Weights of a small GPT-style language model, trained from scratch on English Wikipedia: 7.64M parameters, a variant of Adam for these matrices.
MLP neurons of a small language model. Each row is named by its layer, matrix (up: input weights) and neuron, and shows model dimensions 96-223. Each number is 500 + 25 x the weight over its row's rms, rounded and kept within 0 to 999. Numbers have three digits each.
After each neuron's rows, "fires on" lists the tokens most often at its 100 highest values on Wikipedia text that the model never trained on.

L5.up332:486497539494523498552558504508482539505486505499485498471471464483485462520499462539451510518489489513559499472518526523492488503515486536459495555554483528494486495518484534535491545512519549564505501524540485498471516478505504505488496447560501540516489507499496493508485462466512516541478501466528506547492489468478481505492499511496463516457520552465515471498475516523499478466515
fires on: "'s", " un", " inter", " my", " had a"

L9.up90:507478471538496544485528520450457519509460541468490512518501486510502477478472484527480519481503523482486510494513528456503521487514490488527510486465495514508499489479507510495505530524479499475431536515487443539507512460486477512475513569456493471516474538504507513520505506456505506549506492505489461510516490516469487490512512511485494492513470481530488507546436475492503442509513
fires on: " rec", "r", " res", "ot", "s", "ers"

L7.up171:522521524508515482504487481467501497546484484477524513511494512443491458503510496534478528544481490524518496503488549489510515520517502494476486530534438515516530518509521445518457493510495488503510496485485519532475548450446505445478517469448512534490502476534511453508538480470552466533490530484513488515498484500466514511489489510467486505501484485508495482513479487518538500489489
fires on: " f", " dis", " c", "[", ", c", "N "

L7.up412:487539491511499504518512518499479508486500557525494468475506514527513457460475471511487506548515524481509550510476505533525544543496474530459454474503507552476504514471475541521489506466519466477466490489506453526519499491500521459507500473494468503478505526482509495497480486527505487529479520528520545479487482498440523471447496510488501511510510516458537480497443454497507519483510
fires on: "ed", " ad", "-l", " ro", " att", " fl"

L9.up308:527488503525498541551522524509477468477473530501506517475504493511508508522456526514496451521506521528544517456500503502473501496505544500544487530511535527496497538542519495490486519525532529511460515523522478499529495492485471473497530437509483508515524510530547456501482485552499499481488497435496484519549492418487477495507497511487511499502472543522488473517498505536518492435496
fires on: "er", "'", "b", "ch", "a"

L12.up349:477533492492517455489474529534472463485472492516482549494516512482528493456516459509484486536487512470493507553505479502485514515542530504471467480527492524511504461476509473480526532485517444497517563481503491508477517481449515499513501528551512488488493463504467500500498468514519448498495513492495502493533430511469490489512485507487523509515519490490458490481471492519499502503499
fires on: " se", "ve", " list", "one", "e"

L7.up364:487525507511538545512495485464495498527535543490460464483518515513518501487513452479470501523520577481507470477517456459491487484538474493495489479541512502464520546467503473510526536481462480504467477545533503502521476468462482496556550521531512502485481511506510544489524488494497461504534485503531497464507474503499501538505502500483462514539474508497491497533499470491517468515561
fires on: " b", "2", "\n", "s |", "ur", "s"

L5.up173:472471542546500498502498511536489465482504513506482470472495482467503473512557464501522511484506502546554496498563499469480489509469519516493520489522482505513466459517506511506529488455450511490488528494516474500481523507530532435490494507510503490534470482570520455520460507524508448487520549523521502485492509467472512515446471497483535491484456465548512500494499481482561498493478
fires on: ";", ", but", "ies.", "ing."

L7.up234:506491517485496481503513507525507465499507474524519512521494460485502484441489506543516474506486511524504530527505510464481515465505489495519523486489490472512529506519466507456515476557519461473480526523497478535485497496446532489498541472468508476497454486514476464517502479483571458473499498500545474539504502500525512481531506521478458501495465475507533526514462487564516481537515
fires on: " Sh", " l", " j", " kn", " sh"

L9.up152:518482472557501494498499538518504499536487495505462467463517534521479482535462521567473507493499499488473544469474508494437492476482480517500474505498488544475525492533529493525483479484507483523470484492512484523530480511530516469452546493474489513532511514486520507511466519543534480500455527459518498508494476466511491518504477515493513522549463461514505486535469512472499463476488
fires on: "o", "p", "y", "b", "er"

L10.up284:530546483578504449492467540492510511502480500481463492482488548506540491493495530490505537490477520460448490507497499505513535478490465481483467475515501547470509531519488501508483535516508479474465524482474467496498509460502498496495496525478459539517519487504556476496537503528529499506513475551490502457505515501488497447494509508473509520494528531497465463512519443464549467480513
fires on: " fl", " b", "l", " at the", "urr", " ft"

L5.up74:520490547492551481531483591503483513486473504537492438532534495474498520459504476501522493516485489496496513492503480494548437494500513487483487508510478551495473523543513474526493483499471479542506484484494523536507525493509481491524520477481493516490482494500525445489519485510522518483509535481504530503538458481478453512464484518496480520541445509522461504498517470480503493503520
fires on: "ition", "ism", "olution", "ament"

L9.up406:481532524513493478513487554483487510481490519484515490511506531517528486469519509442462536476464486515535543502510517487521503528528496491521467476501481530510501550513496504502555472485472515515525489480524494545503489491502518497488509469494465499544535497503500513487493519507514497495518501470539446543533479496488533507472518520486511559509477490488544482507550430508483489492477
fires on: " comm", "ed", " Comm", " exp", " d", "med"

L7.up163:463506545515546506542511509481521465537493461449534497511545480476534486507505513525499516519532487494493519485540499451482512515509502537480480504478487479508571506469497470558452502561508513534513517474485498518501486423470500477489517474547500478561501490498491477515527505461511476495492489500484516521488464481491541494475527514491546512455525508488574485511466465513520515481492
fires on: " \"", " f", "[", " “", " \"M", " (S"

L9.up300:538555513481477514498504505499512487502464496512529521506497514488498522505522496542505437513508517472507517454499529510516516504537579524537480479516476466465498507511504498448472541497558533547459501503488487489487511478469476482448512490489479517518491499510541524513481506491528463494491501481473500502508480475534533505524494509476500475459524470466499519534515495484475481470549
fires on: " D", " M", " m", "\n\n", " c", " S"

L6.up284:480507498493542481490510510504476473462499493524506517489444476546520518566542495495545506477480513490542472512489497507480496501499490512493494512494510478505459491504443488514494549507490442471489490501487508500499487503490532441491473435498494453490510495507512465490515473510503488464481523476507502472498496454536469456509472514506460517523514528457505430517495492527541439509483
fires on: " | S", " |", "P", " | P", " | G", " \""

L7.up152:465519528513552500479457486493511493542514508479517503505513497512477509505517510527445571500492481509541557446491514474470517497500503496514480527534447502500511476506544474506482491453470510533508497459503507508510501498478513472450516448485470520485500479549526503518478520507524471555495503493527481528530490496454499524513487520477489510440474478491493475481488461540503523518520
fires on: " sim", ", ", " \"M", " partic", " between ", " (M"

L4.up340:513506486478473515491511555514542517471543507499465465500541486415495478455529492525475520526523541532499504506496493514519479507509462514485522531529534506494501480505494458488489503498496473500452511478527480481526514466500516454524544522573500524479490486492504451527518458539505493538524517459507514465519465483496513500464514513489517514513496489531518452489494505513472495522481
fires on: "od", "ut", "ud"

L4.up117:500541525502496539474473544490487475495495522553509509431512546524517480513550438507487509492519533468536488479494509436470481535487499498488479474511490509474493546546476529502483522466472538514494554487536478477517525519492497498512482469483522470505452467503538485528495506544541450506518529505531534500504512497516463500471509496493497495498496495496488516538518485510525445499520
fires on: ":", ",", "s:", ": ", ";", " stat"

L12.up111:536542506527496495480501533452523474543518479487545477488498520506494475446503493540490535448556515515547508526535540474502460504513549488497513496523543565455502518515453458485489507482494498552516539455520469471516508527500504514521515488480467497500475478503510448496497473511493507501526508488519491467490505506527503495492466515491507497511456513459511483496496506491492469466538
fires on: " length", "ast", "ad", "re", "ield", "at"

L11.up353:531500495533461498522501573548491479491486475491478465491443494452527474488524476511487508464498517471523521469489471497501494502527548512533491519500479484499504539531508532499534558489499489505478505470482518555533481489498508490453490504528511498484468534498484503525496475499537508501514486509511514496462441488502475554515467510487517518436492488504539453484494506551505481512503
fires on: " r", " wh", " sh", " m", "unn", "h"

L9.up256:477520504529529499495513537534489485510501520491515464490472512533513495521487502501474522453495512466516547466495486494512497523504508486463457504495462500499471498489528531518506461466491551483450474492502493525525521489515494494515520485517463475510501522513499522527487550522498467491470509478491523542506490455500504527499513508513520546498511476452519427540492472492522512495561
fires on: ", ", " to ", "ed"

L4.up197:519456494519533505525561493531485488529528503494508511531490534464516509551489497480526482456477488546504499463449499458504490534528463519504462450539516519462491517496504467475449553517510478531487486468506483494534523542508505473518521500501457494476491489553490455484463456471485520505517498521435490448496514551520494492481456532478522502502497466495479516496513514529551518568526
fires on: " pro", "^{", "| Party", " Sport"

L7.up93:486514519561515504534500550512481508516502493514513499499534511467520473478507505529469527480517510537517527542520550465485473512486529505437518461525531517480474499543498495481472521486490536511510498482512495466510523517516488503503523511533504507512525479476501472571466523522440507506494478525498491513533491493496490529468470508483517529482473499487494483511489471512511469494533
fires on: " reg", " post", " pass", " Reg", " iss", " ag"

L6.up316:527485454517506575505446494497518501525525512504465470490494445503526541528487475541509510497501523488497513474525509497485483462526470500450469527538468491473525507478478508427484552506504520524509502476547440523513502461508539499472514484504513493467520479509513522507476473505506503459505518491457497519532452466484473535499480527495483457523504489522491532507520487474526505535524
fires on: "==", "==C", "\n\n", " life", " Album"

L4.up100:507497504525516529501494516513468504494497496508486496538486465500496504474446476491513503508504462443467496480518485503505516485535495509525469513458485510507528557477503521543490513531470503520533516507488511540488532485488501484513497474486481488505499494532514498486492461498517460494551506513511488466490489517518442504508446519497486483507453499519506506506549489526516513495485
fires on: " side", " left", " south", " north", " votes", " right"

L4.up426:465535525497500518526453516498486512475481520474489477495483475500493480437526496457484513495499460533557545465500500492484510531523480505490491529496486501500527497515513558510541448481510509558470470527475477498563542495470489496510537513482519503537491487500500508496479449550487548516537479525527514522505500460472491566471445512475504480494490483482477484495471477500508540527512
fires on: " d", " ob", " ass"

L12.up141:460502492509461514479502541504540520529492569507486506470460471462461504509522483480476528493531497498499533549516482499504479506472498524465469551517489497463511519503508473502530484523536519524519513485488480527487480495465489481508531510531473464507505431471506473506464527453472474580521502476504444489544503462468497516498520515508488475436526517487555487473494472472503453483502
fires on: " A", " And", " Ind", " All", " first", "; A"

L11.up77:474479516494506513490456510470538511506499465496533494488529478522491531523496497503460489518515506471509536491525462494527489480504523503495531539481425497511504477498499486501470562504503444492475491471469486531490500484476513479479549519497483496516524520502481515571484487501488520499512479505505451501514462478498533491482520522475516529429507520481511522500459493527547529505505
fires on: "M", " tw", " R", "R", "H", "N"

L9.up140:531505505515497496576525542520460502530424504503491550514506520473524505449516482521505510505465521489502489484489509495477491496532505495491476484514477491526503501510516526510480533494518522482491497524504511463510507477501523508533501515500508523514565466481459459526489487487549518487468457508508506498482496506512480510492448522468507519500491538503539496450491477525500487521476
fires on: " l", " re", " en", " cl", " att", "ange"

L12.up434:519510507517508496510516511481486473494481523502483571505518530513494485495479511477509529529503501405553515494489505487485540505475512459470449452534486500497459515488447519485520558514483488504486545542511512491530519501524504485460520509513518484517492481486509532486506530509520488512534507521499459521550467512455471480471459522479574486448483449520503522492518456504493475513531
fires on: "i", "ian", " % |", "ic"

L11.up5:483488502473508471512511507524499502503480483487487509470527527483511477479530466492463507500529528532505495506512505472461486486500481519537517533497488503477469495528542510513473561528496495494508535439499485479497498437493479494511526504476511491478490530583480491517495465476516466520542471501518466490455481520479524503473442499465511506500484449503514482478497490544511484487528
fires on: " le", " occ", " s", " inc", "und", "ec"

L9.up329:497457494475524502523521498515474497529507489508484517463530427514473491470509471565485485518536498512478534543522506523503485484469508509458478494483492522519450495497491484483482496545482472504528507479509497519486481510492497493493526472522492482535542501544499472494524469508502517567506546477492458537530492511524503508499436523482468527491471528514525529507483483542493482492497
fires on: "ant", "le", "et", "at", "our"

L10.up374:475500542505510502464509506476482506459470502511513547481527491487519510472548507482503465513476513495525511498459477493454511546487526511487464489520481497502489500505505511483489507492540522523463462492533501529526481517507537456505550534498530473537484500518517484480494530519531493532503444505554434531534522512466539466493509508487527473472507518473488500475492499510511493516530
fires on: " par", " en", ", ", " ad", " under the"

L10.up234:492494478511475553496548504461518536478533518461511525487537474472469442508496508598514471501509497510524448476522513482463485514497480527483468507508516494474467516511479473493512487531508513495512501538481472454517492468477467514505499500489442520490520518519480519434434494528488485530491484476520500489527473524542488515453485506477485490528503500521524516542516520476506437492482
fires on: "in", "al", "on", "us", "|"

L9.up15:455478558503564502472506501472459482492527503480502485492498505532499491511484464513511491498545548481518507484491492458475499519510497474467460499502494500505524475524530502515518512487451528491489516501511490520508525519524517509509507499509473527492487457503512498480489459489539538557520485468514491517481510495540476540496484504478524523508511460469510498488491524565557528478516
fires on: "l", "ter", "c", "b", "r", "-"

L6.up148:537459489532509505521505542522469494492502458464506510505509449527485454464497501521518468484480530465486520499485492498492500490539512491474438494497519503494491510491499543500540480498515508506539546525552487483511481482489504457458485507525477461503503516496515517488476526466526492496466510442530512538510476487465468474501500511501526526493552457509488533528471503505514463502536
fires on: "o", " her", " Bo", " Ro", " his"

L4.up282:476492505575502497538517477503478520495483511484486531479524546494500506461533510516463492533534496532481500491509474476541512535498512530534508525535519513488508503561529454479531542517493483482522502468496503492513516487447448460527484514498511508499467467529531469486524462467478468498536523512500476510528419499468506447480481513479499526508480517447493506526488495504533466530488
fires on: " oper", " contin", " beg", " appear", " us"

L12.up156:507508514458457535504487529485508499519478444465538493470526455465462448533522482540502498534529508521481495507541498469512506514467533527526523510537538492519465505488472503527436504475515511497488520519473498534516549513452479497450498537536495501478486477507547514530470467450470458475538526533489512509499459497495473528503513505469483510500447453496488506535510554486491491527513
fires on: " be", "vers", "res", "as", " to be", " res"

L9.up243:524518521493482467494515546507479505472479490517492511460500497479538499468489439514506488489469495498538472454513501501546517505508482485463454534499456486457476492471488498490488505475516519523463466499493477503537547456501526476507494512480527492551504518488506478542508455506476482559511501507510515506476449493481513470456497502481507508492560529503520493544493512510514549486524
fires on: "T", " T", "t", " t", "-t"

L12.up267:468557485488543475494502539496505507497516556485525499491511523470491509477522476514494473478508526476553547487473513499510476524508457518448455505494490514465482507474495484500477480549460528492527450509531528498522520483509501428483496473491506500485515519511476498496471463473481485520494504525486525487503467518502516526469481515478503545512486461503560539477485521491514494457509
fires on: " exp", " opp", " def", " ref", " dep", "ef"

L5.up222:508545506489536447513469493477508459497477505504507479508519477491544491486504530493522500465512529487498499471502506461529454522507495503534508482485482507472496511500473493514520529520500525494445489504480481485514528508476508505510497515477452500507480485526484532480478477491488454500508501499431436530537490483498508446500468526497526537449497505448496465546537487504493479460540
fires on: ",", "\n\n", "a,", "- Country:", " in"

L10.up52:501537505528540479489513471523470514452468536463469481469471524519466498494525530511516514471471538483515523488504489504477512467507448513509502492494478525515505491546488483495490489502517492533477550501514454527551542465513478481486524497506499523490475490497489508500527488484529550501527501526484511531525492526487533461470505503473490492500490521436499474500485477543512468497537
fires on: "ir", "l", " s", " same", "ch", " b"

L9.up435:517518508551511492547472536525493480500459507507478501490501520440506477475453474509471476533464519521521505440538534448481461525505519494513461560522472512538509502473493480514477505490495528522540498458528504494523510525504516524465492456521501526515541506496550543458491495545514471523507483490513544541478450543514556541506488515484519525470460471481492460489498499500505509466495
fires on: "f", "c", "ap", "s", " inc", "af"

L7.up272:538503519478509533509482525568453501498500511547483448509500467505507448473478524468479479471477522496513551529494517494478496479524475512472467516509535528485457513524482524469521459522495545489503495507540504510472519510487496551481504508533481547485498490536533520483503482511537508521490504499496497515493498466541459500464457508505505498462537514455508493503519480528503445520523
fires on: "id", " other", "- Country:", " modern"

L4.up227:487471561525519518537492497476492454498506515516472546517489502507522528512463471509552465539522468505497506552519475506473518480515509503497505434497449492489485510546475513529546519524481516494476493511483486519519475505533528483505513562519509502493509536515509497492471537522520516545483479488513460440557505535492461473448503513478507491508501498488517492496496452516550520498507
fires on: " fl", " Bel", " Fl", " Cro", " del", " Del"

L6.up372:473521550492485476538474508473496467526471508498514557481504502507523482486499452532509489526504524482446482531506483483504502544528513500509501528513479478483534518489458533538497485467527468482494517498476544502519531490455461504514501517509505523465449478499531483505528426480537503552513491493544525467491481478501488443518466501490466495509537534486532479511461477516514531508487
fires on: " se", " s", " list", " be", "ically", " us"

L12.up78:520518503490520545535463522468458533531480520502469499476478529519505481505496526481525508488540493503521520490556477505510539539506517499464485494519475501500502533522487502513546494538510541520501481521488490480539508442478567517475525511480499495452496530508518493511474506532474501495499472485500453521488498464513482535456491508492501469516470481490527528522494486528579503453529
fires on: " p", " ", " d", " Ch", "\n", " l"

L12.up124:463506520544551461496463525487487514472513515521512502495508493504478480475525462511470459481490580468500537519517522508511514480454495518504446518517506507501522517514510504504526487518481504522517480496494493553499498455459522504494561486525481500482508502462500484505520487523553524546484460499472496513495470532474496517499507511461510532478490465515479473509493469507530484501528
fires on: " v", " sp", "cl", "r", "l", "b"

L9.up350:479519518503526562507478523517513500532503498484526554483528488483518525495470511567508506525511506454518505489497465526518511538523478496471482490481492498469455536522479506460525507523498469516471515546498515516508534493502470486526503527490471505507495464548510518438478525495543450496494554527527466499543479478483492492469499535497463488500464460463512516480496494541492476514502
fires on: "in", "ul", "i", " di", "ic", "a"

L9.up361:530521485521503499508493475483487496502459527516532531494505493499537495531529448507485528495496490456475528486502497492495498488549514493506495502496485488486483501578500524507530523454512464550492517531482507510489506441510491491479495520537510500500470499523491514503515488482485500514509531523526516501513489474520515511503446511465507502486488446483513517499469471502508469492559
fires on: " m", " w", " ass", " s", " c", " r"

L11.up281:481578507489511495492553491475488543499485522490501521462501516491492483494482479466485532435516540503502486514481538473521501491484502517476493520502479510507501497497538523520456474498519539472461516473471506539501574485513486476465532508517525516486508531491516476522506441507527507505512481512551467500508518490490522501474478496488493494493514512492556513529454468562514507479475
fires on: " ret", "ed", " c", "t", " t", " T"

L9.up320:479485474525542516523518512500484450484504497458492526472540508443541503526480500479499524480510509520556519497486530442492473537499459503452464524534468491509473458504462488506504543518488468514485515506485492504515516486504507465529542507490476441505496477544511438511449498485516511551501504459474512499483526515508487429475499497475537520492505506492500508481454504513578514528463
fires on: "he", "er", "re", "O", "l", "-"

L5.up119:452501544476491501480512530527462493518464515500481472465495484519498481490537470515506511514483559517549509482493482437492461485474512493462505445505437500475492474515501513493547503459454513501527547482514486473448543481498504475502481524510507518521489445547553456513478507514476456531521550502542513511491500483519502484448497512497520490469485474518515509523490540500520485478532
fires on: ";", ":", " -"

L9.up283:512498506544509480509512477511504489517512484508477478509524461461519448457530462516434491486523510477518486497505529501487464544510501519482514487479518512505466554488485486509490487497535483523470484519500478506516482515486514475530529488490489487529472514486496464483497466507519506502505544447503519537526492459512518529502483503493494540489532506494522508480560472521498545495484
fires on: ".", "at", "ok"

L4.up138:491560481530503505490522502489493495483463535486535523481447460499513465532521497495527526513497521500518476501499498505506521558542503507473418496528500526449475541490481480532471501512481535497455500510479515528512532504530530467487490455536471481494519507504515467511465494526531483512511450515502501500504433519489484498487497505473486492505489496496547505493490523533519477490501
fires on: " disc", " conc", "-p", " was born", " along", " rep"

L10.up266:471486515496486446498513561494489498506488486479483496525439515471540482514515472542509523526514531483505558523469450514532478533509511514510519491523510523503497525512523476495542505453523492490509503432451479461498512500502506474490482525494472481503516495520506479534464506523526498492520493485503543527490499471454524476526463525473479526487530509453476464534510466487543540513552
fires on: " s", " m", " em", " v", " conf", " inst"

L4.up132:510513507509524507511523509481487458528492493478509479456463530481527451468476488510506518510518513510501479467553487481481506543554553496462480508573476527476537497495506547531481546515542483496510481493487482506497497498524511480483512479520536469511521494514480501517481468528513507451475492488466544502472434491597494506482488496484483495487488497493519477480502520450516485509492
fires on: " pre", " mov", " att", "\",", " re", " went"

L4.up249:482508530491482512545533503466497504473518525455535528483472483498495498489498518495482518503502479519525538500526459490513534529492515530502481505496510523516494532540504519581522487536479514482491461506464481488484489486478462511466520489546481465527491496529502500474478465480488522523542522514484513535477487471512474495482441528485447507517473454443508460528481473479520490552505
fires on: " resp", " ob", " ne", " opp", "["

L6.up64:472545531510496557532538496453516479533524513452521503501495446495532507453477503519501486503495524515518486465493504508514492491484521506492502527523506507449506487476504486453472531498507518584525507510530499536477462488494523497461482447468507509482517482544531476538490487519499517485510511504511475491548465486513486521517489514476587475510504511438520491496481506511543494503519
fires on: " ==", "===", " ===", "==", " life", "arly"

L9.up159:477509489560522494486543551528475478484474497508447526461489513478497486513483455507473507533522525487509497502489481443520496524498500506481490514530487490509563529519531471514552457499474575496503491488492457520497523505501477532500495496510510506537554461523512505522475527504474474515541514455517486512474520487466519496461474518476490511482469505503523507552511494467522454520523
fires on: "l", "c", "2", " s", " conc", "a"

L9.up365:496497475505513513527499481442489464508516500453522506465495465504520460489499479581499515525507534504557503499502476475477518501494516486517485516467515515544524540505451478498507523508496449489451547505504473515523535478469489497466535475479503463532452532524490522493430538478483473455543560472531523488521474482476500496503497507476500518511473458492477506532499504536496486508470
fires on: "S", "le", "C", "ers", "ot", "us"

L7.up182:508518514522478479481537520457501537530484508496502477516535486528497458467458517505490486467509492531492480489498505470553470512520495487488482472508527502476501514516492513505482484481515469532501462499554475506508515519496449510519496479497501524503503526514559462519496477472474504544476513493477478488492527493480505493462478523512530521527510485512529482535572493503527499525492
fires on: " ext", "| Party", "ing", " elect", "istics"

L12.up331:525509495523517519479532501526472500510479542524458468496460483453552496506456500530513475509488552463530536503504485507496483477526498509499530465497530529447488546533516539471545505509498520499484475475530501544472504477463485527503510504523498535453539468528503503538488506484493516486472533466521515489501522495495512469496440488502513506499491492461524475491434503500461493482523
fires on: "al", "it", " local", "ches", "ial", "ional"

L6.up150:531478580489517494497474510498531448508487484482505515523498449520535527537482489471503486488490496505469491480513541493488526538522493501524482502492498498501488520490481457528506459508493463532513482516471479494496545473450487535484519520519517546486473504510513519485511484500507514522494510514505514484506477464510458518498494508481473550478491490495456488542474530478524522523531
fires on: "S", " ex", " Ex", " Des", " des", " (S"

L9.up263:482519479531525467496500483507463500514516468497485525426476491441472532500520453523483533488498525478475527543512487498506470457501507521504467531511486499500511511522504512501526532481470455544498517495536489504540480489492518486520500522506522538508490508532460513510503506497516458523528538489506512503513474485509506484511472502484516548535524520500533461472441482501539512458474
fires on: " h", "e", " se", "de", "o", "be"

L6.up217:512482486509458491490497491563543434503476473509469493477479458459499527495482513510473535525492522504487548531511497480540523489514507517494487477478482485478479494527436519492514491588513450490494546471483480530493473479530521484507541487453484517505491505547479457553520472496542464491455487489484490516499492528499515497505494517466520487482467554503510503502421481512538480494509
fires on: " L", " h", " H", " l", " Sh", " G"

L4.up329:531499522534494498531548494507494464496531508462504524494487522488533502497437508505525484494510488474465487482488479486545529489481485499496434458509532514481499537498471485528494490508513525487460513481438473501549522488474528513488503530503502487509464497484482488500520469479527458503510492517452485445520486478532470452490465516464489492536477479441503477531472484512573474529483
fires on: " fl", " red", " ft", " sk"

L7.up82:518487483540509478486491521512467496463517482531502484523470483482483476476468539549498473473520480518480538460469517460470515478476480494543525505501508478480489506524504497516470485529518485472445523466534417478491501550470464522513526506445498523479505497541490475507491518491517490471496511478446503538490524532551493437497475519499488566491512487479490483526535489545495468501490
fires on: " to", ",", " in", ", B", " de", " around"

L4.up99:469535477499537536495459538519478479460507523487497520502468505474525457507527487481499495509492520484593501518501523453465525550523549505469470566533535527458501503507464511511521518540494524525470513522481507492456511489457500504514504501514501509491525431497515498484505500527517496535515495505518511508495478529522473517497521510491493497508478514485516482534457519482523482478463
fires on: " sc", " written", " sold", " was born", " made", " conc"

L11.up194:515463501504489494488524511510481506544491499439472521483518468467525535479542524506479493520540479557477509473505514459549463533517512552498495516487529499546467453500498479463482477515503502560524526486488493472542535494510512514499525503532493542508462479528528493510494490495483497502480514447483515481522465533467508511493505494477492518515518495515511506525495494536498517500506
fires on: "is", " un", "us", "od", "ens", "or"

L5.up49:480492494527488564480505524478493469503514536515486511492478540528530442517523491521487468501501483478536500490519497460511457542513508502473473527551433470478492510545508462534511506512520474520495482492515480508470500495463482519538529468528515534444497471501503509440477503526497479486526466477480513527534490497478494492520506522500450478494516509494507518547554464495535495537481
fires on: "1", "2", "\n\n", ": ", "; ", "\n"

L9.up218:528509481498509505533506499559502471501493523542489497488560481502525486484544460483501528508519524448519502483523507522497475518528474506476477476501505497532466544490490462491518513489478519479435487513520504543489563463534493474524498489501461467492519508477520512492478494523503504512474510478486491524520481472484516509511502524492480520489520477523518515494473509527486471518500
fires on: "C", "-c", "at", "-", "E", "ederal"

L12.up412:481495495506459569516540523455502507519514505562528485507528534473511464517472464501479490523460508473482497497483484513545476506549464480484488533502450505461489503527497517501481537517472471499452464459478518519513527431482500465529490485490519475533521516501490495530523481487487499546516510517505510454505506521510501472502482502462542503511499533534483510483476452531527502523469
fires on: " t", " T", "T", " ag", "ult"

L10.up281:432507508531484520502574507512515507508491528465482505495538500527508492491493515542440523454514512495529537497541495467497499511471491478538509518485463492503516511500494474513520500495468484513546519515486488548504517476522478486470552428527499476527518493529469497540485508508509494497476499471554486542491492505512515530526464518479520464496484469441515517549519466523539493492588
fires on: "\n", ", ", " s", "erm"

L4.up51:484547492488497500492497540486478504494545506513486492494500519436492417483482480517470498538473535504546495469504483514473488530535521528459506537546528520477462460487475565514512528502500455522508496486538480469520512450492480490496483462531534510501463509501583551472522502552509492518487471487536559533516476470497484524496521506491521507483520503468543476520512492467494496472519
fires on: "on", " inter", "int", "ed to", "adu", "if"

L5.up185:495488510465495482489538520498523482510501516496499533518503486486487508522472502533567503486478508521508475529486492459496539523542521491521461470482541515518493500547506502483484531533516546482469521501501506502485508477508499507485516534518457504447477487521491481508494536484499496509532469498455454474536514464445524464464500504485534511535496477491494541536541488518548471533534
fires on: " del", " pro", " et", " Del", " &", " de"

L9.up204:519501520505533494506485539511506483539505488513494511460530523451478470506490537478492489512479527463487535468554543493455495504465516515452494551516443517469507495494442523502481484467489500506466490463508470512519544530508464434536535491498478527539512494493549504489515456533526496540494437486525516499468463452513437529536471503482503486502511484551533492523523497485468528455522
fires on: "ort", "m", "c", "f", "r"

L12.up225:496505517524488534509511519469500489464471505447559507504541455483486466507527504466509524534481498489536480538468462436493495520519519464497494512524481507496484475501542471508484520476512449513498523526461481531526527458497541466490531473493466512535498526500498472501467526516485481550445486462570500539464470492459494540495517499472521482481458477501472542518491509516508518502507
fires on: "o", " r", "re", " =", "av"

L4.up427:505521545519510482536513518518475509453532512440503500501476474451495500469471508515479502495484540494556494495511492489468502506516524511521501554555536535524496490485496484519515517501562488513477506534512457514482530422485503455494508473520488496541473496454552456500490464491525504525486488524513546543496480489491505504489501514470507511471525492494490481499504467503525452519498
fires on: " re", " inter"